Weights of a small GPT-style language model, trained from scratch on English Wikipedia: 12 layers.
MLP neurons of a small language model. Each row is named by its layer, matrix (gate and up: input weights) and neuron, and shows model dimensions 32-95. Each number is 200 + 30 x the weight over its row's rms, rounded and kept within 0 to 999. A neuron's up and down rows have the sign that makes its largest values positive.
After each neuron's rows, "fires after" lists the tokens most often just before its 100 highest values on Wikipedia text that the model never trained on; "fires on" lists the tokens most often at its 100 highest values on Wikipedia text that the model never trained on.

L6.gate271,188,168,139,204,200,182,213,175,207,174,174,164,192,165,269,250,180,226,223,226,268,177,241,214,185,192,191,214,220,219,164,260,196,193,238,177,187,201,175,213,276,207,183,151,203,217,226,228,174,162,206,159,217,180,154,214,221,168,188,225,202,195,213,201
L6.up271,157,184,249,217,169,179,220,206,182,189,177,184,231,192,176,170,208,182,203,218,224,234,183,224,235,258,252,159,254,228,205,194,201,162,166,163,159,215,172,234,208,248,208,201,188,197,172,223,233,209,233,191,155,217,175,217,205,161,210,197,217,207,157,208
fires after: "S", " U", " United", " New", "–"
fires on: ".", " States", " York", "-"

L6.gate267,164,227,206,211,249,187,146,158,218,225,171,200,224,226,171,186,234,126,222,244,195,200,185,244,194,227,174,204,209,249,203,192,174,185,166,192,255,219,183,213,171,162,208,171,273,241,213,249,213,204,154,217,117,188,195,151,187,224,233,135,218,190,206,242
L6.up267,192,233,219,228,181,143,216,182,250,196,210,215,189,213,153,138,163,175,197,182,170,208,206,214,216,228,161,205,159,222,257,164,197,199,199,226,230,153,194,218,199,265,193,151,192,230,198,162,216,223,234,243,128,238,207,206,203,203,221,220,202,153,102,227
fires after: "=", "\n"
fires on: "=", "-", " for", "."

L2.gate624,208,219,150,171,217,197,185,181,240,228,244,225,213,221,242,202,165,213,144,187,246,262,203,185,188,209,231,213,218,179,194,148,196,254,183,258,183,170,178,177,187,178,228,151,173,226,159,181,239,207,258,177,223,240,248,152,208,218,196,238,175,171,200,204
L2.up624,220,193,203,253,183,172,188,214,231,219,219,209,197,185,163,189,226,231,199,198,205,191,192,235,242,228,192,210,272,185,186,168,228,207,142,184,219,243,188,218,183,132,182,211,182,263,203,218,218,209,279,173,206,167,195,213,195,140,201,250,213,203,207,183
fires after: " one", "  ", " Ele"
fires on: " of", "|", " |", "va", " 100"

L2.gate27,195,232,241,209,210,223,178,175,162,224,142,190,234,166,154,255,179,157,130,204,256,230,180,215,203,170,211,246,122,207,231,224,202,168,232,169,227,213,214,175,240,247,185,185,197,231,257,205,191,188,211,261,222,154,182,203,217,186,188,181,211,198,176,223
L2.up27,236,169,195,220,246,214,200,145,201,191,211,199,135,241,150,204,135,196,200,170,187,191,131,192,174,207,261,229,169,256,150,223,220,207,177,195,175,175,187,144,221,210,163,149,174,192,215,179,202,210,159,207,155,181,152,178,225,198,207,146,262,264,253,234
fires after: ".", " |", ":", " we", " \"", "-"
fires on: " \"", "\"", " A"

L6.gate209,193,192,168,200,235,218,236,223,212,170,212,202,170,192,278,198,180,186,239,211,213,234,201,217,189,261,200,259,266,210,202,243,250,213,217,209,152,202,171,221,223,244,224,176,212,185,226,142,218,236,216,156,160,182,136,183,207,195,221,163,225,242,214,188
L6.up209,181,204,196,246,185,210,209,179,155,159,192,239,181,221,214,174,185,181,260,171,232,250,169,199,165,244,186,196,201,203,222,241,221,161,183,222,158,217,223,187,204,172,214,192,217,196,144,189,234,216,198,207,158,187,196,154,231,155,232,219,220,243,197,220
fires after: "="
fires on: "="

L2.gate79,213,209,130,192,233,234,228,223,219,195,187,185,225,221,257,187,129,198,183,224,242,208,202,159,177,176,229,259,233,194,211,204,208,223,268,217,256,173,257,175,139,219,205,226,209,228,200,202,198,231,195,193,158,194,218,258,262,192,287,233,176,217,229,205
L2.up79,173,239,134,219,227,192,204,215,192,188,130,209,209,193,226,191,140,152,189,207,205,209,155,196,125,208,176,283,226,170,174,219,166,192,203,219,241,212,243,129,204,256,249,158,222,217,190,220,247,231,227,198,200,207,189,212,182,237,260,201,209,220,269,222
fires after: "\n\n"
fires on: "=", " similar"

L2.gate14,211,164,185,165,207,179,177,245,186,200,177,219,152,158,233,231,177,198,253,162,213,131,185,237,231,184,248,211,223,190,189,196,142,178,202,228,196,239,197,242,194,289,230,203,179,191,210,179,172,186,239,167,168,180,166,208,237,221,187,141,190,220,246,200
L2.up14,216,198,212,170,203,227,151,213,166,237,182,203,240,248,221,229,162,211,204,214,196,211,197,170,203,206,207,173,220,185,170,174,171,180,198,199,148,230,167,199,240,199,216,191,161,212,192,172,236,181,214,198,207,219,241,226,120,223,212,280,253,184,91,209
fires after: " United", " U", "S", " F", "U", " O"
fires on: ".", " States", "'"

L2.gate393,129,210,166,229,181,168,165,170,214,210,201,161,169,162,170,189,193,184,170,245,180,201,213,212,235,187,173,163,178,226,224,251,180,184,149,143,195,237,262,207,207,177,142,228,231,170,244,154,183,162,182,207,169,218,211,211,187,194,198,192,185,221,222,191
L2.up393,184,218,213,162,214,165,237,244,201,154,221,225,206,145,226,166,194,174,222,167,185,208,214,183,204,172,244,206,212,250,243,192,203,179,165,208,185,236,217,218,163,170,207,215,213,202,185,162,153,190,221,208,156,183,214,214,218,205,211,254,207,242,149,212
fires after: " =", "Z", "=", " According", "\n"
fires on: "=", "-", "s", " to", "ns"

L3.gate475,145,193,228,204,224,198,181,180,152,218,178,195,238,228,160,210,192,175,188,157,178,214,213,187,188,200,193,160,191,194,245,235,226,191,238,137,162,157,192,153,244,167,174,220,168,259,179,186,249,210,217,178,218,176,177,247,206,230,219,191,217,260,198,189
L3.up475,255,200,213,236,200,192,162,217,225,195,189,177,161,230,170,163,130,212,217,165,230,183,156,191,169,251,221,231,229,196,204,221,209,174,214,201,195,172,260,186,225,209,215,237,211,151,179,236,136,144,228,216,156,233,216,238,167,178,204,201,165,225,236,195
fires after: " |", " Succeeded", ".", " Preceded", ":", "-"
fires on: " \"", " by"

L3.gate488,230,228,200,155,254,220,175,216,201,182,201,223,172,199,239,205,202,203,224,199,216,184,174,136,192,219,226,196,192,194,183,157,194,210,175,126,219,166,198,236,194,140,231,234,163,230,194,198,205,196,182,163,173,221,208,194,224,205,177,222,175,235,202,191
L3.up488,257,242,199,163,261,199,208,231,210,212,242,208,213,230,220,231,208,210,180,241,192,223,186,211,181,161,154,195,230,122,219,188,182,210,226,249,252,155,210,216,165,203,205,178,204,214,225,210,224,196,196,206,206,179,220,232,246,233,184,166,231,225,227,167
fires after: " |", "|"
fires on: "\n\n", "ly", "."

L3.gate568,230,169,167,160,190,133,167,265,205,179,188,178,169,225,237,203,223,178,208,229,213,229,224,180,195,171,210,174,225,209,192,215,228,186,171,176,207,217,208,185,171,114,174,159,175,222,167,161,209,249,172,150,193,248,208,168,233,254,195,239,215,244,250,239
L3.up568,181,212,161,193,166,199,177,240,187,200,204,225,195,221,212,207,162,230,208,231,200,220,194,178,196,233,228,229,172,220,163,260,162,233,183,225,206,230,222,215,223,173,152,211,211,214,191,153,195,205,176,229,187,207,186,200,199,237,173,186,160,198,224,216
fires after: " |", "|"
fires on: "\n\n"

L8.gate481,209,217,179,211,244,194,196,190,170,245,220,182,242,219,173,152,184,230,164,246,203,174,179,233,188,189,176,222,204,205,188,247,164,196,207,150,268,196,171,213,154,190,232,198,147,222,271,204,221,229,203,244,217,211,165,243,177,182,231,243,190,161,180,144
L8.up481,228,235,223,179,246,216,209,242,244,214,175,184,179,179,156,167,184,201,165,155,166,157,194,172,216,237,234,189,197,256,201,155,171,229,174,197,230,123,180,202,166,227,267,185,211,156,189,235,205,196,141,229,175,206,190,179,205,144,207,171,239,164,213,186
fires after: " |", "|", "8"
fires on: "  ", " |"

L2.gate480,182,196,179,155,217,228,238,157,214,180,230,182,190,266,216,209,174,208,164,194,223,223,148,178,161,208,230,219,242,235,243,184,231,181,161,176,177,193,246,201,199,199,238,180,237,246,210,138,182,218,198,237,137,177,250,206,209,153,213,195,213,231,208,188
L2.up480,165,216,241,154,203,218,234,228,220,228,143,190,197,209,200,159,216,155,168,193,229,227,138,182,199,243,237,251,173,193,183,189,194,246,183,151,185,196,217,210,233,202,189,231,125,192,196,233,210,218,190,191,182,154,212,231,297,161,186,216,206,181,196,203
fires after: " one", " -", " for", "bi", "-", "mi"
fires on: " of", " Best", "sh", "un", "rad", "str"

L3.gate395,197,213,237,230,224,194,215,202,153,216,166,226,199,219,198,144,212,201,182,165,206,222,233,271,189,203,236,179,199,147,171,192,250,135,217,176,195,191,235,234,165,198,184,182,197,181,140,219,173,156,165,236,207,261,206,209,230,227,177,169,212,197,196,207
L3.up395,232,251,224,214,203,181,215,230,235,254,187,216,220,206,223,177,172,167,206,152,186,260,262,195,189,191,178,208,257,190,207,216,193,192,204,188,153,193,177,230,191,156,199,198,213,151,146,212,238,186,184,249,173,221,158,163,193,219,175,168,183,182,248,220
fires after: " |", " the", " in", " of", " to"
fires on: " |", " in", " back", " at"

L2.gate171,191,192,194,213,211,197,191,188,187,253,192,212,163,220,153,229,196,175,167,163,214,182,226,216,270,250,198,246,186,205,186,179,167,216,225,165,241,230,192,232,200,263,177,301,209,227,208,175,199,211,209,156,231,199,207,160,182,219,158,197,161,180,138,236
L2.up171,222,230,212,212,239,221,142,202,231,140,198,235,199,215,167,136,240,168,180,237,229,219,145,208,146,231,210,171,231,214,216,233,212,210,253,209,168,246,200,150,239,160,206,178,181,170,203,193,179,230,176,208,177,240,216,186,218,195,236,138,189,177,202,166
fires after: " U", " Ni", " J", " O", " Z", " P"
fires on: ".", "za", "sy", "y", "ap"

L3.gate404,192,186,192,246,239,172,219,180,162,254,220,222,188,191,173,201,149,143,202,218,216,185,200,264,192,231,188,219,191,239,205,164,209,228,227,188,226,240,112,198,220,168,197,216,183,173,194,192,213,189,159,211,235,187,233,192,238,180,215,138,156,187,152,259
L3.up404,186,166,226,212,205,130,223,224,254,175,216,216,136,193,235,195,176,174,211,150,145,158,224,211,168,232,203,221,189,196,150,236,259,218,163,169,244,208,186,172,225,176,184,188,219,151,154,189,218,164,238,262,199,230,194,203,195,227,219,184,186,191,195,164
fires after: ".", "=", " =", " due", " Hon", "St"
fires on: "=", "\"", " to", "ti", "our"

L2.gate36,235,175,191,217,213,192,245,191,206,266,165,183,211,189,212,181,265,200,143,186,221,212,195,207,162,224,148,162,178,145,299,204,185,251,234,213,194,213,167,213,238,203,221,190,224,188,196,207,199,160,160,237,178,222,233,256,183,189,200,169,193,222,193,244
L2.up36,178,233,245,172,245,225,209,192,187,250,194,203,201,180,170,176,213,253,186,199,201,169,202,214,246,229,219,189,205,236,219,223,181,198,231,181,175,196,173,182,223,219,218,186,229,184,115,180,171,197,210,199,197,207,232,208,237,243,171,180,260,225,137,226
fires after: ",", " of", " and", " for"
fires on: " The", " In", " For", " Short", " Her", " He"

L2.gate23,221,208,223,220,204,253,221,129,178,220,235,185,201,225,235,171,246,245,221,199,179,201,218,192,212,176,184,202,219,191,205,166,159,209,246,224,182,166,171,221,201,262,223,181,212,179,177,224,203,183,202,176,200,171,198,207,184,134,186,173,201,184,225,182
L2.up23,238,153,203,245,200,142,214,183,234,220,205,201,147,232,253,139,202,199,204,138,207,186,199,193,247,248,167,232,152,131,189,201,161,190,203,174,287,242,178,265,222,218,224,176,210,186,205,166,189,172,196,167,199,196,180,190,186,184,234,227,209,207,245,205
fires after: " and", " with"
fires on: " a", " the", " an"

L2.gate604,210,207,156,143,190,184,225,191,286,227,215,175,178,212,223,218,193,160,184,188,209,188,302,198,237,186,164,150,220,203,236,205,168,187,137,175,239,231,185,174,160,203,199,233,230,159,195,198,179,213,217,180,158,183,213,200,209,146,206,242,239,205,225,229
L2.up604,163,219,188,234,219,155,181,219,216,178,180,230,210,283,243,190,262,239,225,158,228,210,194,224,175,161,217,182,196,191,190,225,212,199,197,175,237,161,193,225,197,272,193,201,217,186,213,186,155,223,217,212,252,159,169,241,209,208,194,148,172,220,170,187
fires after: "\n", "0", "1", "}", " feet"
fires on: "-", " (", ",", ".", " |"

L3.gate570,182,250,246,180,220,259,190,204,165,197,171,250,225,192,202,239,230,133,152,182,213,181,192,193,190,236,151,246,222,208,218,161,192,192,252,198,173,201,186,184,191,180,198,230,193,205,141,223,277,224,268,191,245,247,220,202,182,206,133,238,227,186,194,172
L3.up570,181,196,147,217,203,217,161,273,224,244,236,159,195,205,217,232,221,194,189,150,203,230,206,198,232,206,205,204,163,218,190,220,233,205,185,145,199,160,193,203,182,193,239,220,218,235,218,214,247,194,203,197,202,176,200,194,197,221,250,160,268,178,206,177
fires after: "-", "–"
fires on: ":", "1", "0", " |", "2", "."

L2.gate108,213,237,166,219,190,209,174,198,167,172,193,201,163,258,203,166,196,222,161,210,203,192,191,201,218,165,202,212,204,218,186,190,179,191,133,189,176,228,199,190,198,228,165,235,200,174,185,190,189,163,211,227,191,154,155,220,187,186,240,170,173,191,216,209
L2.up108,194,201,191,214,224,214,171,173,183,180,185,206,220,167,219,209,195,213,170,167,195,194,189,259,208,111,237,197,190,241,148,166,223,230,217,205,263,190,223,182,214,232,253,244,164,199,193,214,172,141,264,209,219,239,215,201,183,193,224,192,209,189,153,164
fires after: ".", "=", ")"
fires on: "\n\n", "\n", " ("

L3.gate299,186,207,219,220,211,189,201,167,200,215,201,151,276,183,168,188,219,168,278,171,194,193,203,172,229,218,222,144,181,176,191,151,231,184,251,215,220,179,187,208,222,229,206,220,211,220,208,231,131,198,230,190,212,158,169,165,204,203,165,185,166,239,155,198
L3.up299,142,159,173,198,156,213,199,203,152,228,145,168,186,180,181,178,216,220,173,181,191,192,182,132,263,209,231,246,190,209,206,229,241,187,190,127,188,169,221,218,200,165,197,261,205,182,204,251,157,201,239,246,246,163,205,222,211,199,234,168,188,213,206,184
fires after: "=", ".", " Mu"
fires on: "=", "mb", " em", "20"

L3.gate701,209,226,218,211,218,189,219,233,193,195,197,181,193,241,187,233,161,187,211,214,236,199,189,218,215,227,176,192,250,227,223,220,197,227,235,219,172,217,225,213,215,240,196,169,195,204,172,178,138,165,207,223,186,224,213,239,162,186,189,180,189,142,198,242
L3.up701,181,223,212,157,232,172,180,203,176,249,179,179,210,218,269,204,172,178,211,195,221,225,192,168,169,224,179,215,175,187,210,190,233,216,158,190,236,213,180,211,172,174,204,227,135,173,222,143,262,172,206,180,173,219,124,205,204,185,222,157,185,163,163,239
fires after: " U", " No", " Sa", " Ti", " Sh"
fires on: ".", "under", "nd", "ō", "pp", "bor"

L3.gate57,207,197,223,179,170,201,264,151,177,181,187,183,187,238,170,174,212,212,216,222,211,216,186,149,224,160,251,143,207,214,206,181,143,162,221,161,213,161,204,164,210,197,183,190,239,184,169,162,229,229,165,188,169,171,203,222,202,186,206,150,191,223,237,220
L3.up57,205,219,196,227,187,227,155,172,237,239,245,204,213,128,192,213,209,195,199,152,202,296,195,228,114,188,236,162,213,269,223,191,200,183,184,161,197,209,225,175,161,241,167,252,215,205,199,193,198,187,139,192,228,233,168,196,235,129,204,126,201,211,199,196
fires after: " |", "|", " in"
fires on: "\n", " which", " where"

L2.gate533,144,240,169,170,190,213,183,207,108,157,158,245,185,270,213,189,187,155,186,200,225,180,170,197,205,168,225,239,222,209,224,206,164,246,130,158,187,189,235,223,155,157,224,164,193,215,195,186,188,206,208,198,218,205,217,198,221,171,195,236,220,223,212,218
L2.up533,138,223,194,138,182,225,222,192,188,179,126,189,184,204,210,187,215,224,216,177,214,184,137,190,196,186,273,248,207,168,179,162,183,228,208,161,231,169,238,178,147,184,191,232,207,247,176,175,186,195,175,193,162,153,209,197,270,165,183,233,234,208,197,208
fires after: "."
fires on: "\n\n"

L7.gate640,182,206,215,187,194,197,244,255,180,212,143,156,223,171,227,161,181,229,217,188,230,190,197,217,218,177,144,207,234,213,220,237,162,253,183,220,205,178,242,191,233,221,158,142,214,240,206,187,220,221,208,220,245,220,198,205,216,256,194,206,182,219,182,230
L7.up640,193,198,186,238,236,181,154,211,161,219,257,255,167,193,158,247,179,252,227,222,175,234,174,241,204,254,142,157,188,189,233,139,219,210,217,180,204,194,204,223,165,221,213,216,177,266,224,193,222,152,166,164,119,146,221,149,206,166,183,219,163,234,254,211
fires after: ",", "\n", "="
fires on: " and", "|", "=", " re", " we", ","

L3.gate36,211,229,170,219,243,199,226,206,229,172,189,226,206,206,216,169,237,217,182,221,193,238,149,204,183,200,173,193,205,184,223,216,131,165,176,219,234,173,214,180,209,181,110,211,221,202,166,97,200,193,197,251,208,186,225,213,195,212,189,249,172,208,193,214
L3.up36,248,208,173,170,164,165,146,196,186,231,131,250,216,245,223,244,195,219,185,219,231,209,187,196,189,212,185,219,200,254,209,206,152,192,178,178,215,229,189,186,181,189,197,201,234,192,221,214,224,260,219,204,175,217,131,176,220,207,176,157,148,200,196,244
fires after: "=", ".", "\""
fires on: "=", "\n\n"

L3.gate479,189,220,166,165,212,203,236,192,198,212,178,229,198,237,201,178,169,167,177,184,193,163,189,178,196,195,200,204,185,119,160,174,220,230,229,201,190,270,246,196,174,185,160,217,156,169,261,175,216,173,193,196,220,182,193,232,169,188,235,167,172,202,115,161
L3.up479,174,242,153,232,197,136,208,165,190,188,122,156,234,243,247,190,220,300,175,233,250,167,182,215,281,238,177,198,212,201,191,210,240,256,204,197,227,239,258,266,210,210,154,155,219,204,196,232,224,230,192,236,214,185,197,230,265,192,188,228,191,180,169,219
fires after: "\n\n", " Year", "  ", " Season", " Date"
fires on: "|", " |", ":"

L2.gate59,232,207,224,211,190,238,205,228,203,245,220,228,168,193,153,217,182,224,212,200,260,212,168,157,258,236,269,210,207,163,215,220,174,231,266,160,168,152,255,157,156,230,151,179,268,227,243,176,218,154,194,150,214,232,201,184,193,200,224,188,188,158,216,234
L2.up59,216,176,193,214,172,176,239,179,210,184,193,230,172,193,201,220,209,246,207,199,258,219,171,159,207,271,270,252,197,179,228,207,194,225,196,230,205,190,166,141,164,176,183,177,229,256,125,175,264,190,172,169,183,177,225,169,205,222,213,135,238,203,234,182
fires after: " |", "|", " dis", " 2001", " 1994", " 2015"
fires on: "\n", "k", "ch"

L2.gate423,168,181,156,148,218,200,247,277,217,193,155,197,177,168,201,252,197,219,179,195,231,190,254,190,250,248,223,229,191,209,211,209,188,139,196,148,250,141,180,204,173,132,182,207,159,229,174,174,242,203,168,191,222,228,202,219,193,137,134,173,206,194,185,214
L2.up423,150,169,201,230,191,185,177,238,239,265,226,192,215,178,182,233,230,228,160,144,185,232,217,186,216,180,176,218,146,235,181,216,201,221,185,224,153,170,215,157,221,204,226,212,137,157,170,219,173,202,204,182,146,183,169,187,174,202,214,153,179,199,221,212
fires after: " one", ";", " some", " be", " are"
fires on: " of", "\n", " the", " one", " a"

L6.gate502,197,212,187,192,187,194,209,186,175,251,234,172,228,191,239,245,248,221,235,183,219,186,173,199,242,227,154,149,247,210,191,222,212,201,201,127,190,238,185,242,197,111,192,239,160,137,156,163,227,241,195,200,197,170,176,166,218,232,221,154,200,180,196,195
L6.up502,220,228,169,188,196,192,150,158,157,184,207,240,158,223,197,231,222,205,204,190,220,196,196,202,208,234,227,221,212,194,206,181,191,230,215,210,206,173,156,240,159,195,244,225,219,220,222,164,248,195,197,231,245,199,130,181,191,248,241,192,183,205,220,176
fires after: "-", "ort"
fires on: "-", "s", " |", "ers"

L7.gate46,202,221,182,209,211,211,231,225,206,192,145,233,215,221,212,216,216,215,240,225,208,177,262,138,198,156,181,203,209,176,264,193,194,277,198,226,236,250,170,233,208,148,225,150,245,259,174,227,207,205,171,210,207,169,224,175,174,179,202,222,193,186,204,186
L7.up46,234,191,207,209,190,181,198,219,175,257,189,187,226,237,167,248,185,179,240,179,205,234,219,161,203,180,153,188,194,205,253,182,231,198,190,241,229,185,186,173,256,220,204,222,187,191,184,241,201,177,196,159,221,167,265,199,231,197,192,224,207,188,179,175
fires after: "\n", " was", " one", " he", " of"
fires on: "-", " the", " was", " of", " also", " a"

L6.gate223,198,225,170,219,250,194,255,175,183,237,246,207,200,202,236,217,215,180,163,154,187,235,224,247,195,205,208,179,284,238,191,189,224,168,180,184,147,204,144,230,249,214,237,155,204,217,214,188,176,178,167,220,247,201,180,180,221,234,222,192,269,230,167,197
L6.up223,199,215,200,199,268,191,202,156,220,213,177,233,216,244,201,162,169,226,188,180,269,188,215,153,123,225,242,195,178,202,197,232,153,188,186,210,185,176,211,224,192,163,175,192,205,196,214,243,163,177,224,200,163,175,175,220,165,174,175,211,184,173,252,213
fires after: " of", " and", "'", " or", "ers", " with"
fires on: " the", " his", "s", " of", " a", "'"

L2.gate102,216,179,200,190,194,199,251,184,169,215,190,197,230,233,252,212,199,187,231,121,222,173,173,234,224,170,174,224,185,127,213,181,197,236,201,215,211,249,201,152,212,231,194,160,217,209,237,210,212,196,233,193,209,189,220,250,184,110,169,178,243,141,209,164
L2.up102,216,183,142,170,233,163,229,207,167,221,230,216,207,183,216,181,198,131,175,214,194,198,145,174,182,231,187,222,203,165,184,171,189,228,135,132,217,145,256,134,261,241,265,173,224,193,175,195,224,152,188,165,186,205,185,208,223,215,149,168,178,202,257,215
fires after: " |", " In", ")", "|", " promoted"
fires on: "\n", " office", " to"

L3.gate673,193,159,163,188,234,258,191,316,251,176,164,239,215,161,163,181,173,251,187,140,169,212,140,237,144,228,163,220,203,205,188,223,133,223,239,169,194,205,211,185,226,174,192,220,216,229,218,226,228,210,202,227,253,168,225,184,186,168,182,226,152,208,164,167
L3.up673,145,210,214,189,231,227,227,205,172,187,182,203,155,186,161,218,219,168,253,182,174,215,228,212,213,237,214,178,229,189,237,190,187,154,201,253,199,269,198,245,209,217,207,173,199,226,190,186,156,226,200,187,221,184,204,237,199,241,211,197,225,181,148,163
fires after: ",", " War", "it"
fires on: " and", ",", " I", "ight", " with"

L3.gate523,205,238,197,243,241,217,211,141,191,166,192,269,231,230,185,189,219,218,216,204,184,206,189,221,199,213,231,197,179,204,185,206,178,187,252,231,216,179,201,204,176,178,209,250,251,153,178,209,194,181,201,228,207,230,196,153,195,180,206,196,258,236,257,138
L3.up523,254,228,185,176,209,243,203,223,152,212,147,219,187,189,207,197,133,251,233,169,172,220,190,223,179,207,225,206,167,174,165,185,202,183,207,160,241,208,215,165,211,152,149,165,187,180,190,198,191,173,201,228,178,147,233,184,175,164,189,191,183,215,253,216
fires after: "'", ")", "ax", "dale"
fires on: ":", ",", " ("

L3.gate391,207,253,211,225,208,164,217,166,191,236,194,242,219,224,174,212,197,213,198,175,153,228,149,258,189,146,229,203,191,224,165,207,140,196,226,210,265,162,148,203,193,182,177,240,161,234,157,190,163,213,176,212,182,236,241,138,220,189,211,160,212,209,238,221
L3.up391,174,236,244,163,245,202,211,111,192,200,190,231,194,246,198,208,192,214,165,161,178,232,169,226,175,207,232,216,205,221,221,245,194,159,191,197,220,176,258,195,227,270,218,204,167,264,192,239,160,173,144,203,190,256,226,162,221,153,163,215,179,189,172,167
fires after: ".", " |", " IF"
fires on: " \"", "PI"

L2.gate516,217,208,175,193,217,178,189,210,172,223,221,186,183,180,210,185,210,201,189,224,199,204,254,196,149,214,211,178,177,169,209,203,175,208,191,202,165,219,194,166,195,233,162,262,242,194,192,189,196,231,221,219,214,209,207,187,209,133,205,187,208,165,198,207
L2.up516,208,198,190,222,195,231,203,176,184,210,247,159,237,218,176,204,248,237,196,262,227,252,171,225,233,214,210,200,179,173,217,208,184,227,235,207,164,188,190,188,177,227,159,230,230,160,204,163,173,155,217,219,252,230,230,207,164,169,183,173,174,176,195,206
fires after: "  ", " 0", " 1", " Division", " 2"
fires on: "–", " |", "|"

L2.gate278,225,195,172,215,212,208,232,188,165,234,188,239,254,167,195,202,193,219,251,220,143,222,202,186,169,138,220,187,185,175,163,257,247,235,181,224,173,173,229,174,245,147,215,151,227,177,187,177,194,149,193,197,155,222,199,176,198,203,230,219,190,196,136,193
L2.up278,210,202,215,214,190,173,207,180,199,183,171,196,241,151,188,190,211,275,235,246,192,233,187,161,180,224,110,205,169,177,204,200,197,196,190,224,255,189,230,151,229,198,166,248,236,175,224,146,196,189,186,187,180,189,206,266,222,209,212,227,131,181,191,233
fires after: "ti", "si", "ev"
fires on: "on", "ons", "ity", "ement", "ency"

L3.gate602,171,210,202,172,213,189,250,218,185,196,154,240,218,123,220,197,194,184,176,170,214,216,216,234,211,180,204,274,212,275,165,235,204,136,184,130,186,182,166,152,220,227,203,208,253,189,202,181,129,165,190,185,116,154,170,230,202,233,195,176,190,232,207,186
L3.up602,120,220,154,184,240,198,218,205,172,145,157,257,197,128,226,224,165,188,223,209,179,231,183,194,174,217,205,277,188,216,158,230,203,140,187,174,237,211,213,148,200,213,240,189,215,196,212,239,227,182,249,149,217,168,202,167,172,226,193,165,218,205,227,188
fires after: "\n\n"
fires on: "="